Part of a small language model's weights.
Size: 8 layers, vocabulary 32611.
Training: a variant of Muon for these matrices, 1155M tokens, 4877 steps.
MLP neurons of a small language model. Each row is named by its layer, matrix (gate and up: input weights) and neuron, and shows model dimensions 288-383. Each number is 50 + 15 x the weight over its row's rms, rounded and kept within 0 to 99. A neuron's up and down rows have the sign that makes its largest values positive.
After each neuron's rows, "fires on" lists the tokens most often at its 100 highest values on Wikipedia text that the model never trained on.

L3.gate1124:48 71 30 30 30 42 55 65 69 54 62 56 60 50 30 42 61 41 62 59 57 40 60 35 35 55 52 43 61 53 63 51 53 32 49 39 73 67 52 25 35 66 60 40 45 49 49 45 71 51 60 69 64 46 36 28 45 48 54 27 56 54 66 29 54 18 57 55 71 45 71 41 38 72 42 44 54 61 19 31 26 32 22 35 42 39 45 61 39 48 55 49 35 53 46 59
L3.up1124:55 60 45 69 72 31 55 43 55 37 78 52 47 14 66 32 30 49 26 63 61 30 62 49 64 45 48 48 63 61 54 28 73 39 43 42 65 56 51 48 43 73 43 62 55 51 77 64 51 50 66 21 77 50 61 70 34 42 70 50 66 59 57 10 48 54 43 54 42 46 60 21 61 56 58 66 62 61 37 50 79 51 45 33 57 62 51 70 63 36 59 43 56 61 41 51
fires on: "od", " in", ":", " on", "eng"

L3.gate381:52 62 52 44 44 53 79 65 56 69 46 32 76 59 34 74 67 51 47 51 64 62 41 62 37 62 42 31 64 42 55 56 48 46 58 18 37 54 70 38 79 39 59 26 64 61 58 56 34 72 36 74 59 52 46 46 53 48 27 64 46 52 06 48 25 51 59 57 69 43 52 67 47 46 52 42 58 57 63 75 52 48 60 31 50 58 74 50 51 49 47 37 42 60 45 30
L3.up381:62 36 63 33 61 58 70 54 63 48 29 57 47 38 78 49 32 10 02 19 50 33 21 46 76 52 48 56 40 38 63 50 42 70 58 38 60 55 75 76 46 61 28 67 47 41 63 60 32 59 37 29 69 57 79 20 77 60 57 68 73 48 46 37 62 45 69 18 54 49 62 56 37 32 63 43 64 54 66 47 20 61 55 48 49 53 45 28 50 46 30 47 71 61 56 34
fires on: " with", " in", "'s", ":", "iv"

L3.gate98:89 33 29 39 37 42 32 48 42 52 43 68 56 46 47 67 50 67 47 72 47 58 17 61 52 56 74 53 25 43 54 33 71 62 41 31 33 65 41 65 44 45 27 35 44 89 58 31 75 13 69 41 42 34 33 28 45 33 55 33 49 45 55 54 66 84 38 45 55 67 40 50 51 59 55 50 57 33 48 48 48 46 53 64 56 46 26 40 52 67 27 67 48 79 46 52
L3.up98:68 23 48 90 26 61 63 47 33 43 67 45 85 41 66 59 47 41 50 48 62 51 23 36 29 46 88 34 51 64 46 35 55 27 45 71 56 29 54 32 54 47 36 23 70 47 46 67 57 51 47 46 54 51 54 47 42 45 56 42 73 52 52 39 86 43 41 73 51 54 99 57 46 57 71 64 31 43 56 18 68 45 45 29 29 40 35 50 45 53 69 59 37 71 43 55
fires on: "\"", " /", " |", " ("

L3.gate160:69 73 53 48 51 74 36 46 82 55 46 47 64 85 46 63 57 38 20 57 48 74 41 43 38 55 59 76 36 56 43 36 55 63 45 43 84 45 59 46 66 31 53 56 55 44 32 66 37 75 53 32 38 53 48 50 55 51 37 50 36 77 40 44 63 34 35 35 52 45 62 56 60 54 59 30 54 44 31 34 55 59 60 26 47 82 35 44 34 42 62 50 47 65 61 46
L3.up160:13 50 51 62 48 69 40 40 53 52 48 58 76 57 47 40 42 35 48 38 37 49 46 76 50 65 55 60 36 33 64 62 34 57 57 65 50 21 37 44 66 51 62 48 56 44 50 40 54 33 65 64 52 42 43 63 45 52 47 70 26 53 31 64 29 39 47 77 63 44 49 32 85 51 68 19 69 62 54 37 38 75 64 39 53 26 38 24 49 41 37 27 52 37 26 66
fires on: " up", " of", " down", " Down", " over"

L3.gate84:60 64 60 44 52 50 66 29 42 76 56 28 84 72 46 45 24 40 48 64 36 19 83 39 29 20 33 53 67 45 52 53 29 63 17 60 45 45 45 65 23 48 45 64 63 45 45 54 58 42 65 27 55 58 44 57 70 66 35 55 62 58 65 68 38 48 79 53 48 48 69 24 45 45 43 42 26 59 85 36 42 30 62 63 50 60 39 76 63 55 29 88 15 49 40 76
L3.up84:78 21 26 52 20 37 35 55 26 76 54 45 63 82 59 54 19 33 68 71 53 31 56 53 42 70 74 43 48 41 43 74 20 57 20 57 30 72 29 31 51 66 66 41 39 65 56 59 52 63 40 53 56 34 36 37 41 15 43 66 40 40 41 18 40 47 60 38 61 69 43 32 53 35 62 47 45 76 41 63 56 60 21 86 53 68 55 42 36 73 68 24 56 53 20 56
fires on: "|", "-", " the", " in", "%", " with"

L3.gate97:82 54 68 53 36 40 44 28 32 69 75 64 45 74 46 57 50 45 59 34 25 64 64 49 37 34 35 76 59 71 76 46 35 71 62 55 28 27 63 36 47 40 70 61 56 62 61 24 36 65 77 40 37 33 56 58 71 58 64 54 42 54 92 53 66 37 54 47 61 30 33 41 30 53 55 42 47 50 57 62 35 74 31 63 44 61 53 44 64 47 44 12 56 46 43 70
L3.up97:59 64 69 56 49 53 70 73 73 36 68 63 30 37 54 59 35 54 63 56 51 48 39 63 54 44 55 66 28 36 53 41 68 19 55 09 46 58 58 51 42 36 35 58 52 69 23 22 48 59 63 45 36 60 70 27 41 30 68 43 39 57 64 31 40 52 39 43 65 33 29 46 36 31 65 42 54 54 53 36 64 45 48 65 41 51 31 31 58 53 29 32 33 52 86 44
fires on: " was", " much", " finished", " Hard", " very"

L3.gate1135:47 69 45 48 44 63 62 34 54 53 63 58 68 93 41 62 33 40 80 48 54 72 47 55 58 61 61 63 61 20 59 34 41 42 54 37 43 59 47 26 60 78 33 41 48 57 27 49 57 30 62 62 56 50 62 68 40 44 32 41 57 26 26 42 53 58 64 45 45 52 30 61 36 40 45 41 48 31 55 50 75 54 27 46 85 62 52 67 25 49 40 39 56 61 65 58
L3.up1135:42 45 47 72 54 34 80 34 57 47 73 46 60 49 37 52 73 34 50 68 29 38 71 20 28 40 52 46 37 80 62 36 49 36 76 47 46 49 73 61 57 32 26 65 67 40 58 41 50 42 17 44 57 63 65 64 48 58 47 65 37 63 45 62 38 49 45 17 46 36 38 55 52 46 41 63 52 59 55 44 49 43 54 81 48 34 88 52 26 29 25 53 21 46 48 48
fires on: ".", " with", "|", " and", " For"

L3.gate1140:53 65 08 46 33 52 51 54 45 51 02 24 86 54 48 37 89 53 65 42 59 59 46 51 49 30 26 38 46 23 63 46 37 40 68 27 30 60 61 55 39 66 47 53 53 23 37 53 49 42 46 47 40 44 78 34 49 60 56 68 34 36 54 45 80 54 56 60 39 63 48 47 70 39 58 63 65 59 51 56 31 32 49 49 68 72 56 43 41 83 62 44 55 69 54 35
L3.up1140:31 28 35 66 47 47 45 53 49 35 40 40 46 39 63 50 34 49 52 55 56 62 49 64 32 54 27 10 43 65 36 65 23 33 77 67 41 55 42 22 13 51 35 50 55 39 14 36 42 56 56 47 62 23 51 40 45 48 35 49 80 46 22 59 64 50 37 59 53 47 49 45 36 48 65 72 11 88 58 20 36 44 62 63 60 37 32 18 76 53 43 32 39 38 71 30
fires on: "l", "d", " under", ";", "age", " D"

L3.gate499:39 56 42 50 39 71 60 41 35 73 76 66 63 49 75 43 47 32 37 68 48 46 58 30 49 26 47 49 60 56 47 56 41 31 68 65 34 41 49 48 63 75 50 63 68 65 66 75 46 32 33 66 60 35 51 27 39 57 41 50 30 59 75 37 57 49 65 63 62 68 50 50 57 58 64 41 71 46 48 33 21 36 29 18 54 35 44 36 56 20 15 46 62 36 73 45
L3.up499:58 54 62 50 72 76 61 44 45 47 79 54 59 66 35 59 55 51 49 48 59 58 38 45 52 46 21 49 50 32 55 55 53 49 55 14 48 46 41 52 48 29 44 54 56 12 42 20 61 16 48 68 50 53 54 74 55 38 56 74 20 56 52 44 64 69 44 58 54 55 71 51 39 41 59 51 56 54 38 60 51 46 27 57 53 26 35 61 32 50 45 50 36 31 64 68
fires on: " |", "z", "h", "k"

L3.gate984:53 74 77 37 43 55 63 57 45 45 69 70 36 34 27 26 55 53 75 62 56 36 77 43 35 55 15 68 54 07 44 51 38 55 59 45 48 52 54 73 55 57 45 61 38 40 61 56 45 69 45 49 47 27 32 62 28 46 40 41 39 75 61 30 75 62 64 63 50 40 43 35 48 48 58 72 36 60 28 61 60 72 22 25 43 45 56 58 50 48 57 46 37 27 26 35
L3.up984:85 58 58 37 52 74 64 36 50 55 61 65 38 43 45 57 70 42 68 44 45 38 41 44 58 38 46 53 67 52 39 53 31 30 25 61 58 35 55 46 50 57 31 80 52 38 50 76 42 72 42 77 52 42 66 82 64 50 45 47 44 31 63 40 43 73 45 46 23 57 70 55 78 78 47 39 46 75 39 51 48 44 34 23 50 76 41 35 47 56 47 52 56 40 36 46
fires on: " |", ":", "red", "row", "'s"

L3.gate35:49 56 30 57 68 30 66 59 57 29 61 44 29 56 43 70 46 51 48 41 88 63 61 52 38 64 37 43 51 78 64 27 62 54 38 23 33 55 72 59 33 51 41 37 30 54 76 68 63 63 36 58 40 39 56 51 54 67 52 78 27 60 66 44 67 24 41 45 34 10 53 70 59 39 94 29 23 48 73 65 39 24 29 37 38 72 45 42 74 39 39 71 47 71 45 50
L3.up35:50 35 18 51 46 24 41 53 41 61 27 34 54 37 43 71 44 49 30 53 78 31 55 68 49 43 52 73 43 39 53 35 61 73 44 47 44 51 62 63 34 48 55 49 52 41 35 50 59 40 27 64 54 39 56 55 88 12 50 38 38 69 53 50 49 58 41 33 70 24 53 80 70 40 61 36 44 59 81 51 35 40 57 43 70 36 26 52 41 19 69 45 59 43 79 74
fires on: " on", ":", " –", "born", "–"

L3.gate1202:40 24 59 31 36 62 61 11 72 51 30 45 56 63 49 45 38 38 55 67 54 54 45 82 71 71 45 67 41 36 66 65 58 47 58 70 73 47 53 59 48 36 51 35 62 89 43 57 55 44 63 69 65 42 35 74 44 49 65 53 51 50 56 76 78 60 38 70 51 61 68 53 60 41 33 75 74 49 63 61 48 21 53 38 31 54 41 47 63 21 52 47 41 54 41 45
L3.up1202:50 50 45 40 58 52 46 58 48 38 49 35 73 47 22 99 36 51 53 33 30 43 68 27 26 32 43 69 34 74 73 47 69 50 34 33 47 65 44 35 38 66 52 35 36 59 55 54 40 25 67 58 55 36 82 61 72 40 78 35 55 36 44 56 69 54 53 41 33 29 65 35 75 41 37 60 58 66 36 61 72 44 48 25 53 60 35 39 29 38 28 54 35 65 75 47
fires on: " |", " "

L3.gate508:60 59 53 20 62 57 68 69 47 49 66 67 53 34 55 70 61 46 60 49 48 49 43 54 09 53 44 57 52 30 52 58 63 55 73 57 43 33 61 60 45 56 45 45 31 45 47 68 38 42 65 15 16 45 78 82 42 62 53 38 38 75 47 58 74 75 42 46 55 48 30 50 50 49 37 48 57 44 56 45 42 59 25 65 39 60 34 38 41 56 59 25 71 60 53 40
L3.up508:46 37 64 13 31 58 32 42 41 45 71 42 37 65 63 49 62 35 77 29 62 32 37 54 37 37 18 17 57 58 58 52 71 38 41 67 74 35 32 80 39 67 24 38 35 52 36 45 21 53 64 36 23 47 47 74 32 26 50 92 44 63 63 40 91 57 77 36 53 66 49 93 47 34 30 30 51 38 57 61 38 44 35 47 15 78 61 24 23 34 48 60 51 71 63 31
fires on: " As", " as", " than", "As"

L3.gate974:63 63 62 29 47 44 57 42 33 44 47 42 46 61 58 38 56 39 48 56 53 15 58 42 52 59 54 36 36 71 38 45 58 68 60 61 52 51 57 71 53 40 56 63 49 52 86 38 63 74 60 50 57 66 09 36 45 91 52 62 27 17 65 72 30 36 52 49 51 49 57 56 32 77 33 61 46 29 26 34 35 13 79 46 54 28 36 48 38 66 27 54 44 53 52 40
L3.up974:35 49 49 66 64 31 50 62 61 48 50 62 47 49 63 46 43 71 56 34 44 59 61 58 32 60 25 80 25 36 62 51 13 34 59 55 72 72 72 63 34 23 45 60 38 26 46 36 38 85 56 40 50 91 38 30 66 52 34 41 35 42 90 76 43 56 49 58 46 60 60 43 43 43 35 60 32 67 43 78 24 53 53 33 24 67 27 70 39 55 50 51 75 31 63 57
fires on: " to", " was", "ki", " Time"

L3.gate645:48 48 51 61 53 13 11 51 43 72 13 53 76 58 42 40 49 62 43 79 47 57 29 46 40 62 48 48 71 06 54 47 61 45 49 44 39 48 44 56 24 52 44 48 59 27 28 53 74 43 51 56 16 42 29 49 49 50 58 33 73 32 68 43 67 27 33 70 45 55 39 35 39 55 67 47 27 32 52 73 38 74 51 62 37 38 72 40 55 68 83 45 79 80 39 22
L3.up645:33 43 40 22 46 29 47 54 55 54 58 38 57 71 38 40 50 43 67 57 49 66 47 69 53 48 40 61 28 63 41 40 48 42 43 51 74 47 45 31 50 87 50 63 49 53 69 30 52 38 70 60 50 40 50 45 38 63 46 58 60 44 52 30 55 47 51 45 25 27 42 65 48 40 65 67 49 49 28 29 48 63 37 62 47 06 51 46 63 21 29 54 45 49 67 56
fires on: "d", " d", "D", "st", " D", " T"